config = dict(
    num_hidden_layers=9,
    intermediate_size=1024,
    vocab_size=2048,
    norm='layernorm',
    norm_place='pre',
    positions='alibi',
    parallel_block=False,
    init_std_up=0.0205,
    init_std_down=0.00482,
    lr_mult_down=2.0,
    beta1=0.95,
    schedule='wsd',
    decay_fraction=0.748,
    decay_shape='linear',
    max_seq_len=256,
)
MLP neurons of a small language model. Each row is named by its layer, matrix (up: input weights) and neuron, and shows model dimensions 48-175. Each number is 128 + 24 x the weight over its row's rms, rounded and kept within 0 to 255. Numbers have three digits each.
Before each neuron's rows, "fires on" lists the tokens most often at its 100 highest values on Wikipedia text that the model never trained on; "fires in" lists the words (lower case) most often at its 100 highest values on Wikipedia text that the model never trained on.

fires on: " was", " is", " been", " be"
fires in: "was", "is", "been"
L2.up639:130123076133165105161147128151132119179104107131079155118097114136076109133116114129137113125106084181156130122112172069138095173135114100104121104093075152094130110152135101123200135158127114150142164168131138134124101126155116118131170143134138176110094169111129140132148132140136113121120146168124123092140104111109122134106141149103087123142165151099120126106113161133134098119120

fires on: " to", "co", " co", " Co"
fires in: "to", "score", "together", "toward"
L4.up284:121126160126144135146139138095120124113134112116147142135118163163097127126116164141088082163115122112124156113163112120150121119126149157101095144107127116117150150124153120151144111140165164124161140123136138136164152125117119106133138167141179131183145130125116101165121117117125129142088123117116113146112113173130112102128103110119177107181177105135135112153093132098099104103104

fires on: "n", "er", "s", " have", "le", " of"
fires in: "then", "have", "of", "couple", "often", "programs"
L2.up527:095118147120176090121125097140128109124088158114124094101143088153143105166109082119091181098120119134069154131143115126129161104140162138138142093131136127109116148094118094140155145135120159075142171149160114173108093147083119085148144118134133112150111125135112115121128155136128130124154096141118117100111137143148128140106123093125111161129170129083096114130110149123170150122105

fires on: " On", " For", "ring", " At", "t"
fires in: "on", "at", "during", "for", "in"
L4.up898:145139144087086080116130129094142132156156152100124151151139094125113118094114133127140108153140111129137125182126120136130142137141114171122112140121157157106126167206120136097115147144140121109117075090134096119122110087086168125145079148159104164141151126084104080108132156090144150118085081154120137117116150107164153141140119113152140142090090149150149138109113128158140130109102

fires on: " the", " their"
fires in: "the", "their", "they", "them"
L2.up990:133101106131134124141150108177088149147093127104161154150151136116117132127163115121121113102130131097100123157076051129142154155116135137116164108126085116139113103098105135169157134126145079142129151125151145123155136148122134132130131144117126142125110137092089117162109171155132124157121083156114132163105101089140104158191130134120092112125111093095139104123104114142153122094141

fires on: " was", " been", " support", " first", " of", " were"
fires in: "was", "been", "first", "support", "of", "were"
L2.up989:137135115156120150156134189098124128123126146112096055089133127139126175126131134145138150139113092125086129128132110159096086091152131110098163073171116142155140108111159099108134120157158123119112080114164143131133166152128085113128134117101138102158115125078114092129135113130126126140181155108144104082109129124110114137098141117150135121136115132113139095075121118165167112115099

fires on: "s", " his", "er", " His", "p"
fires in: "s", "his", "other", "this", "greek"
L2.up965:164127121123135102123136158124114145132133082140100110168153129125123116098114072137136136100105130120129149127155092164160129144122111135121100148118119118172108138141103121109112137140145120132141115113119136151200127161069138119112133155109103146159144116109097064122140123124142129102141119172163100090134123139115120175130147075129159130117124132114130131163137080116135142105089

fires on: " of", "mit", "ous", "a", "ab"
fires in: "of", "committee", "numerous", "fabio"
L2.up929:097117112100133061131136153113157132090151106131105129165126113165116111177155129099086137097145156148160125112137139077145110138116115121130106147120139163102143116187133123176104134124137144125164111168111140102108121176179138093129107101149111121141148124112120124143130105170160054109126146099147115085156107126135126133120139117149140113178142104091156112166126100108188086156150

fires on: " He", " he", "y"
fires in: "he", "they"
L2.up69:146122147167155127105146150121155120143111200115143143119138126124149156165120164135154134097086088114116108092116076107153100141128137155097111118141110125113126126077139111147118129159157084119138116110126134138100140145115085105118117155110126104159078163103111148148114128104160114146084132163160117146150105141101142102112170102160142131063189147138120147131138107121147168152143

fires on: " his", "y", "u"
fires in: "his", "suzuki", "vinyl"
L2.up225:152115088126124085131098127122110176118141129128143082106135157100154131131147133138140115113161144143142142117149103152127143165123131127100122152146123131109170117164160122126126139117148129159146167068132092159136119133133130109102141178134117115111146102095106098119103144173157075106136147134091114111155091089129150124097156112124108126139131169107143142135135123123163149151119

fires on: " by", " as", " a", " in", " also", " with"
fires in: "by", "as", "a", "in", "also", "with"
L2.up760:139122128144114145124147170159123152126107118125116100110106112119136186087139126131157154085111124148174140109114118137097108125156118137119111157129182122174166131128182102112137113133111156116127132102134103145100116113094097148130069123143134133097110095109119120121113123125134121102129147128124166117108097102135133139158095149119144153152080161153131158136083104113088146103145

fires on: " of", " National", " In", "in", "ed"
fires in: "of", "national", "institute", "ncaa"
L4.up830:127147110116127079152120110129117155139144123122132118133138137084133095142122141148113132113142145109154157105153155081177143108152099162152131162130143153097108141119152136135132136108166143099087169164108124126145108123117136137133160126149157143095111150156164166129130126123127131126146107091116126056080115121164112090127155112121145123115159132108100156121153145128134137134156

fires on: " In", " W", " On", "ce"
fires in: "in", "on", "since", "when", "w"
L4.up145:134104147144133103127148126151100133129162073120102140125139120166163106098130195127157146111132132112111167097108124112135142113105160165092152143135151125144079140168092110124118122159130165101121089132124111135155116133111126132151143118088120125139119145126124113075102171097129176121145163169128180117132103126177127147178146140176115132135073135107105115132142129164125123109102

fires on: " was", "f", " is", "c", " as", "k"
fires in: "was", "is", "off", "as", "forced"
L2.up6:150133103166179122116154138181160113177121093129112107102102136162109164131096108128100156137073066130103124158166154119130097123153155125131163151120128142180148123145111091135154099167124116139124115127110120127129131111107126129152121072163089188111145115115151076104134124130096126166109142128093169105147144133128087129107115136104118137117192121128121099125147139153173122089107

fires on: " in", "in", "In"
fires in: "in", "inspired"
L4.up629:131104135093161096100103097133095139073108111164127137128097127119118132123142128069134150128149129135154159149166126136119102145124101125132106161124079121119155120100094136109120149144115162172141122100135095139164094097142108110146141104175122161118148150108079147082138123122125145185107117149144123139122119115213120145084105122122100160091166151132120130145099160114119133125130

fires on: " he", "e", " who", "re"
fires in: "he", "who"
L2.up298:109167116108167125110117175115116159146141157102124123127126122109142126132100139136077124116118085106165154092139138157141109160156112151136081146092122177103161170106131116076133135122134127102105137101086129130115140143136148124085125155126138123172150121152117133115154159164107131175147134110098136145120121150147157117126169115108086124121132115099193132135149135086159110097154

fires on: " It", " South", " East", "east", "h", " north"
fires in: "south", "it", "east", "eastern", "north"
L4.up241:120116126123125132133172083119134149112139151098115127131143139136102091138112102119101136113133139112107100154126147179115111140139136162120148124150138142173142165080106061119154145076137095195111147145126117148127076118106109082149116154124097103148148138160115147122112153116132173127133106132175152136065107140167136123134142126107134119083144165161087124147107153091092096102158

fires on: " by", " with", "ke", " in", " to", " on"
fires in: "by", "with", "in", "to", "on", "unlikely"
L4.up266:169122110123088157096151065102163154129130147069136130081107117172078130103133148145163123132116114149139086180139134131172111169143127125120116157094168094135127140126121127134170114149102142159115107096133103139174098135119144136156148100156139131109122096140076101150160174110107094130111098140111164113127118112132093119159106115129159145159138154175128142159109134095166124146086

fires on: " all", " of", " All", " represent", "th", "in"
fires in: "all", "of", "griffin", "allen", "onto"
L2.up136:095105087142161152165150094125102138130108136119205145121108166119145117110129128117118156097127130106129166161163100172159101135132121112137117115130138147139116065120167094134173093128107118119104121126122120148122137128102106094120135135174105116117134140152094093130134139148161120106131116107153110130116100127113137121124160114109157120138148118132117183102126127128146102130114

fires on: " that", "e", " one", " a"
fires in: "one", "that", "a", "this", "research"
L4.up174:144141110127106100096097065142139107137089154173134132124142162140119126099111148148100147140122110096082108127160131154155142118141129145166091070115123105121136123155177096169166113140141127125166162138095138113151129132171123104156126149164161145133118132157138149143117095125159146096111148139143129142128099143123149136105131157127130123146122201096103172167124064098118091129096

fires on: " an", " and", "n"
fires in: "and", "an"
L4.up558:103097147120107138125188105161147138131156104162147094113144109165110154096069127170122147136148089076106136125127136154149098168180094086143129130098159130070088154146096116113120137096140140116172149135090163142116124179132137169125132120101124150105110141134128128088143152151156097085132123110149112094111133094146134100124099140132134120107126145140111127110141131146134129127087

fires on: " the", "The", "ad", " The"
fires in: "the", "canadian", "there"
L2.up444:110127070157125076141123108149101128132135084153137106150104112144149144146132111128134160147152172118118110089105125116143149147150157109098111149147102130113118117148124099098131104110104148131139191139150127144158138121104140101125146119111120113148135101107143115109156137128128102103156138144165163148103111140143167132164129114118152106121155123104077124185124092143144115143142

fires on: "d", " used", "fer", " had", " have", "ed"
fires in: "used", "had", "have", "experienced", "issued"
L2.up934:159129092117115156112128121123113166118114167135131159115154120138141084105156119126084123093102137129137138088135124151121133120117114146091113154123132122149167126131123130123116150089138107091147129116131104161112133149138115124106149117142163184113082088170143121149142128156131151126116112168127186138118108104152130122140129075111149124163164131100116114142106178118169141144099

fires on: " of", " and", "ward", " pre", "ed", "ing"
fires in: "of", "and", "toward", "towards"
L4.up430:125125161136144126186101109115113128114110119069150141090103174150120148140112148125137139172116149135115124163163139138143109117102135102127153114112140112075160111125127105154147124162191137173091107127152121148147129105142104110128120139104070131129122135118109111127090113137099073151141150123166131091118121100098116089154135139136177153143125115140141123081146167128175101120110

fires on: " of", "ro", "mer", " At", "po", "tro"
fires in: "of", "across", "emery", "microbiologist"
L2.up941:133101144153122133125122099101128125132121110118112128112122112117122123141136139111085142153119105126121131166115164141130130101111107173149103119117124113104130068115168106106126118124137138146139138121122171121118193122126117125123177142163136117135129135126161118185126090124115186142115119132157119131162114136173080126158113128150145136075137137164132125110125084080181144153137

fires on: " and", "on", " which", " to", " he"
fires in: "and", "which", "to", "donne", "he", "donkey"
L2.up415:100131090149148127140122116155124111118132131117118125147155106145081134126189079129145145155158088098137143157112129156114095110135125159120106127106154114114108114116158094114089128141149159112110120112107114103108091169104099105147109127119134125158104153118139145111135154176120125161147152155113144137123110134149106130160104104108136141083145095156186160140192107129150112086117

fires on: " as", " become"
fires in: "as", "associated", "become"
L2.up339:123131120121170108138149133138152136153101168091114125070141128133122121097126105113136179159104118127113107146131110131150143095154097119120160142126136135142119097152125119132167127094127104145073160156098107136151117121136110120184157142150164126097140148172151094133072177092136119072120105119107162120105114127094167145144112115108103135137168104082118086156086126123126133104138

fires on: " In", " As", " At", "ring", "rom", "ing"
fires in: "in", "at", "during", "as", "from", "following"
L2.up228:111126120116156137096136134145105123099099146111100149155106107130164126097097116133136160145114074147129152168065146120133157151105122163113139143143134136147109166212129105109085174099197113130132104092129093123131120069084190086132148140117130112099142117182069097150133140129127091160080148153125139139120114080131163128156121094150127139136116156124112100145107153128175109144150

fires on: " He", " but", "e", " he"
fires in: "he", "but"
L2.up696:105127172146124140100177123123139135136149148135163097138110138132139098118117133147143101124136089152154087137131099127128102115122109207125102113124132086149142158112128112082103118154132078139154140124129108121172177168134121155129084109103116067134116166128128150107144164145097115110102141111176118120135149120127124133115124105145177091114152109130149096095130095144126102092103

fires on: " the", " The", "The", " No"
fires in: "the", "then"
L4.up218:100152151116134129118114134113101139098152102130114160142112122135154169101143146107121132104100121123129127133136120068067138146110130141103116133120055123090142112157129107119110057106118192122152120152131112112093134181185147112110144126111127145138120125098115123113133151149144116102139099128111109168067111114144145145169118128117113104131137107114185155169106142158155105138125

fires on: " of", "al", "vi"
fires in: "of", "often"
L2.up138:142104098127145102152103131103150118095159156143115148113174110128095094125142109150109146144148136131136160113084180136156135106118127102129155116119135104117125108171079122124097131122167136104113143096154148157164103131124150155079151116156085119107131119121165132139137123096118127133132099130160121156127141101157082148146127112110163153103164130087168122107143096140109089163148

fires on: " can", " not", "y", "t", " may", " we"
fires in: "not", "they", "can", "t", "may"
L4.up681:164134177128093134084140159150158124100120142128093096089101142118145176151107162126121109106117114125162115142107122116118138119146138141169144163121143139101121087129114154123133144146149089117125093146116106159116130141179101127132128144113127106186118182109074140132157127128131140127091094169110153120117165172110107121164158079136169077139094116162149108087104133124179116147139

fires on: "born", "son", " children", " father", "s", "fe"
fires in: "born", "son", "children", "father", "wife", "mother"
L2.up286:122138137096119135115142162123131160137103132145132161116146104119154102104098174134153111131118145115116137111173132112149166179107181133120095145155153137105173123120088111111145135132064133139109075154144121125160147100116122101116201144082129166131130110117154155149135140138114125127189113146110146106111141124134095141103118112063112100091158114120141138127126141072133081088129

fires on: " and", " It", " it", " or", " an", " the"
fires in: "and", "it", "the", "an", "or", "her"
L2.up424:117166101114192095134115178131113120110132158112126133142137089119074127091150098101103099122108107114127122139084088115136071151134136169120140118140085157155083141135149123152107128147126135128087147079090104140129126136141118117170134162107110156117141113119126135112155159133105110143143110161118120148125087085129122147167089055128149130095126125118136160178104135114203150127081

fires on: "z", " all", " of", "in"
fires in: "all", "of", "azerbaijani", "azerbaijan", "azimi"
L2.up794:141144138120102112114173095149128191143103127150108093160119118136126136125169115107153179070098109143114096111107109162099107116128094126109119137124085102099115144133110097128088172137118146087102191116119157119142139096108102111139142145162126112121114120131113092149109161164158120151144113118091127085098137096150117134141156115107156161134127148112140159088133123151163089099141

fires on: " so", " or", "o", " and", "s"
fires in: "or", "so", "and", "association", "associated", "social"
L4.up69:116116133155096120114154114151130192114136124119133112086118084077163118126134159157154104117116147140127123136112140153126099118097131115137169062149127129138104118169068083105134092117101130146151130117166124116121133172126158150119123116074124132127130144105083134126130129104124163126121140119160136083115172141099068160141147123180134138110137139141142112115102104129137131110089

fires on: " of", " among", "y", "se", " were", "s"
fires in: "of", "among", "these", "any", "were", "often"
L4.up967:192146089161136099130174106135121157143114100136084095084182156143137149112116085111130111123138107123107144118114154100124098130119153133120078166113074141078119130107143132120135103138129147075124115137149112122101142153130115099132125149144119104160120077102100096153140130121123116144150122182145132115124158118148180146136104149102100120103176153131155207115172116153157137136135

fires on: " had", " have", " and", " g", " of"
fires in: "had", "have", "and", "of", "get"
L4.up487:137163144137124104155140166128124137113146125108171155078133111112117121143117118126116101083131135154132128096078133171150106150129113133093146139144090103118122136115095119155099160148138077106139081138164115097128123143142112080132106087185142120138113148121145144125109166164134099139143159157088143138087129110109091111143118121120150117153132138135144076151160159118131078142114

fires on: " or", "ur", "ron"
fires in: "or", "tournament", "europe"
L4.up128:132111121136132115106109090151108102161146160146130110141110111144118125148097161120142127127158155099116122140112148129164096054165131146150127121139137123121107127138079126155111112099154156150134137137127143125123135153105119080164117153103138127110104133115121137127143138108131120155105108138119118126119108101097107174110177106099133100100152125135132136113141116131124146118103

fires on: " it", " It", " he"
fires in: "it", "he", "itself"
L2.up963:176128109092174116124116152116159130163130148114105141151124147117152140139133122150115119128094129084110107133117138141117125098123130121116112136130167125086134114092128106141105121148153158109123096091141099159095148128112102147196177115137104094132061157166181127143154177093085100137128093155112177109125141151160143111110146130084149087140121125110098164123169095112078123105108

fires on: "y", "ver", "n", "s", "e", "ine"
fires in: "germany", "silver", "netherlands", "turkey", "ukraine", "brown"
L2.up127:120101163118104114085101157111098094141109120112144122156132108087122122125147110150118097064144144130086110131112109094095106105137159115132083147109165154112185149118125092090172152143122133167156121167110128152107145134132080128104161092162155162140126151144105151111122159126113131089134148106131105158122143114143115127090158121099114114109113094134145097110116106124123130141158

fires on: " his", " her", " His"
fires in: "his", "her", "their"
L2.up433:131130092121175114100154188124111125124142121087082089166148116107107113114142088127148154122090101113103168082151088138132133117145141144158115144119150144115130156105083131125101134107142085118161141085123120092131099104112156109109157144133134117185126111113090123121155108143121142102146110189079107097070132171110134116109124091112111140128146191125121120137086071137124150148131

fires on: "se", "e", "lu", "ian", "16", "ation"
fires in: "college", "these", "chinese", "oglu", "2016", "translation"
L2.up560:142116085133131134124113122121075140067125113114067151106152156117091096110112154128134112128117135118143182131133100137112114106136134116101166114136105092142171162102131121170144093181129072110177179116086146155102102124114103116124142114158115135157153086126093142134147107111109151103098133139145074139120176173110130166089130120145118166153121146145135132112089115157112135103185

fires on: " of", " most", " three", " several", " two", "o"
fires in: "of", "two", "most", "three", "several"
L4.up543:091128098143124091152114125130111106124119120087148112133140124119125103133101139136112140133121146131164127134116162105140087111140125135119147139117109157111123151120136139100115088151115172088124137107112146135158096155093082105142148137152138159099135098095114112127101123100148112125143125098159112121078154148169083123138108118134125132132179157137175166143169118142197127131148

fires on: " to", " He", " She", " she", " has", " he"
fires in: "she", "to", "he", "has", "are", "could"
L2.up361:114124073103148129095136113118129156152094170078108146089165103185141108136082150120107144144151127125154116158138164143167100146137126140114117138104158148147101161188127147129095126139179127151103101087119078113120144151108125122142146220091139139137144128101094132185132145130198123094123121117093149113138107106105135126175136122129126134109117153101146124099155153110126126143128

fires on: " of", "d", "s", " that", "ct", " to"
fires in: "of", "described", "that", "to"
L2.up423:146160143140151132122140137152132118113139140168124131156120136153159106122117146094140094129113135092163143083165124129147104138133087140113130114122114094110096141121114131145082149117172132101110105131134133093125149148133105099154120119148122121131077125130147111158113138130123149120076120115156156153127112122165145105148111124110133135110101152135178112140099145123128071122130

fires on: " he", "I", " It", " it", " I", " you"
fires in: "it", "i", "he", "you"
L4.up345:144095134135109116144147143110138096212097165156109115147147144078136135097131110120096144120133126124145111133127132087149127145116095108168155171104127141127165094125097110110125181130138127112132124089114091142118147119160131130170098139119136079174108122148138146135155141115119129117084067139100152092145123135161087134161154114139113072063130136201095178053099110104125111153135

fires on: " first", "ly", "ent", "ular", "il", " was"
fires in: "first", "originally", "popular", "frequently", "newly", "was"
L2.up876:141115124115155153154103093111140091141134167099141160105114165146104148168106142086129128129097090118111117120109153097127151098109111142119150142092159172109111120105121120093105126146093134130165141102151120132114146128116087170108141092083087101140145120152147121105144102129129112120166115131150155088113182143128086186112121118145153163175121138102118110119115116142131121131122

fires on: "it", "al", "ed", " married", "ment", " of"
fires in: "succeeded", "guitar", "married", "festival", "of", "guitars"
L2.up712:098137163117158102123122094112124175108144101153104105159140070135148132134118116123127119133170118126109099128104103173119175137102144160140141126096112168139158136126096097136083177120145077115126093135108119126125100140148089085150127104122111126137136133145162130150156147101179168107153166123124113180147145159149132164160124140089108127117114145156134139112174149131101117111117

fires on: " the", "re", "ide", "s"
fires in: "the", "secretary", "then", "becomes", "secretariat"
L2.up718:128116101173147162082167136128164099148143133060128127132120150194111114093082099132120139101160101174101142081145102136131097161100107121089120116124114150078167059132161111132154119159161141143123115164138111123109090143081152088163169114127131153125150147118143140101147126123123093126130143106116129116105125115115169119146148152098140161122130118103158111128101156123134098159136

fires on: " the", " his", " a"
fires in: "the", "his", "a"
L2.up966:165086124133127159137118113154082160145083135094094150105113172151140145076153178105136094143111161093121145134098128140150126107109101133131137128121112127111161127167145099137101126131138118129123094137107169090135135159129081084159144104099144121095147130123108117161136129166131085100150109112116103060129099083115156130130130127128107097134131131105123135179065110099162134133159

fires on: " of", "o", "ie"
fires in: "of", "often", "chief"
L4.up1002:160131115164134116112136117092137149075050090179138150081112104137141103121114123109093103105150148156146181102116132144109130141080140106123105155119121108118155166118150148096073156096177117126153124131069118102121130140125117134131136128156117102118108139117134140170136151146111118192122136164147101134154131113141073137168118132095109124139123116133156166116115109121143167155121

fires on: " to", " that"
fires in: "to", "that"
L2.up778:115153126111142111130077141095109125134107138126178142104131144127118130151148155102117099154163125134144135130177111072092134087103111165137091121121141136079061170126141141088115075112118134106121129128119115148115139136110074120121174150120158145113140140084116160079093139110113127137096121119113086092139134098144133138118132153080110121127138093064112102187145129130132113090128

fires on: " their", " have", "t", " his", "et"
fires in: "their", "have", "his", "built"
L2.up734:109123114128145117134103138145136146118170112140114126114144157123144140100091137134158070168120130165091149083144164130134086156101107130107132122140153120124146171134147127102120135106113094128130159117091169109099129124107144114107185127128102136127110154120109122123103106099077175111115138142151145114106092155120112163124111139102097119131157100088132122109113109130125124163105

fires on: "rom", "ed", "ly", " At", "t", "ing"
fires in: "at", "from", "early", "during"
L2.up430:127134125129108150122129120157107143138130135122147086136127141157081116140117140078157172113094139148103128136140127091120145172120120138122159100156123158157110126115134108097145157129171140151098119125155098127088119097104111122119163149156108101139112077152079140164119129100164085179089129160113154111165112118150120132133131145068131144180154123110091123146139151122134122090136

fires on: " and", " of", "th", "e"
fires in: "and", "of", "with"
L4.up65:151087098135124090175129122155112168153087137118138126123092101109117171138117150122119096112144152145128113144130120116155122148109094160126128099116101166165117149147117114157080090143128109149117140167165133108132117102143123158140128110106128101101121103096114126101129139099115161115106099179162172125126117073163119140123133112078188119115165122139169120116130136140164105130160

fires on: " the", " this", " that"
fires in: "the", "this", "that"
L2.up171:089108120117099091125126142156104184174110155161158113146138128105162144095155137144128082146090158111107156158113125127132144114100152149110147126171087088125122152165156153116106130127135138110096079159153121140128096120112081133171119153088142164117121144149115119091129129098118143118126147088086131142077170094079136164126170123095119147133151150132124093194128088139100123114097

fires on: " of", "y", "ka"
fires in: "of", "my"
L2.up202:146136146093136095120120103123122113116093099117147127132135115130135139135167138132125088155124132115144109125153148158120108124135144098116129142069116122102141150165142142126122114138126107155125113085170101121145168199109159117094143141136141112132125118106161108143134114108129108155138111129131123106147095098110169129145118085157120143134133137164144071081142158142175129162135

fires on: " first", "t", "e", " every", " that"
fires in: "first", "one", "next", "that", "every"
L2.up96:123112126154153103155129114121108166107106138163113147143151123094101139106123158120134073160111123113110126136126129121131177126159151119125095100152143143136120159140148100098092133138155100117147152116130112103163157115116080118136102152154146122129112136167076104091138106111092173120130117161145100128101129214113163130114074144090180096140168143141087148153104070135139129071107

fires on: " of", " other", "ous", "w", "in", " more"
fires in: "of", "other", "numerous", "few", "more"
L2.up148:099113117119133123138128123153146127116113152140112124145132122159097109134123138120122110113127111109125120103137150113151137142163131106126121137098117137123143139150141120146091136098095062153112107123116162109169097148149123094203099115155132123112111149083144191131145128158177116100070149121145136099160129160134094104131151135151137165152104174127106090127104104159154103123123

fires on: " by", "On", "ing", "low", "x", " On"
fires in: "on", "by", "following", "history", "later"
L2.up332:097144151150165118150103172110114112112112141112114120156148158149095131145129139117127149109129170091143085167139142086154135118133114154095123146135142122126104152142120134141137188127119097138148154149164133117144143144156140085134132081141143151139121101121118134127135100118154129153118166107125110136151160120045154128138112119144165093121140140104109141170146116165139112114139

fires on: "iv", "I", " I", " II"
fires in: "festival", "i", "ii", "iii"
L2.up283:159111190154151120130098143148157125097096132157125084128127166150184148085123119126114141126142119111128107156142130116093148112091154139132141108139115116133173161142121139112100099147167083191125162128124075127105121135125130132102135109160080153146110105128146105119144143089113137144115120130154155107103093154133129133173139118121150082124067111141105137126086151156161157124138

fires on: "gen", " a", "son", "old", "il", "born"
fires in: "a", "son", "child", "born", "old", "older"
L2.up414:122136131099125106163151116138111113075121152119165143082127095086100133101078173171161108104104131091109137140138126115131146146113129076150079107131115083143142134059172132127128150099096144140133120150129127135174099117162143154159126114124111143096184095123170123094111109133164118133110119138148110140097156166166113147144146136131139109104164126101129122116150166123123127130147

fires on: " U", " On", " following", "ol", "On", "U"
fires in: "on", "us", "u", "uk", "following", "usa"
L4.up572:114110120169131119145136177126104094103131091127154088143132093120129167119102134120124092147160130127121120134127155162129139107078127212122157103200112164152143155124130139111143138145138148103114143089108152137133121130127148106113103135139117157130156112085134135108164122082109158147074181064128118159125175106123109136155118134129153137129107102117133129148130140123104126128080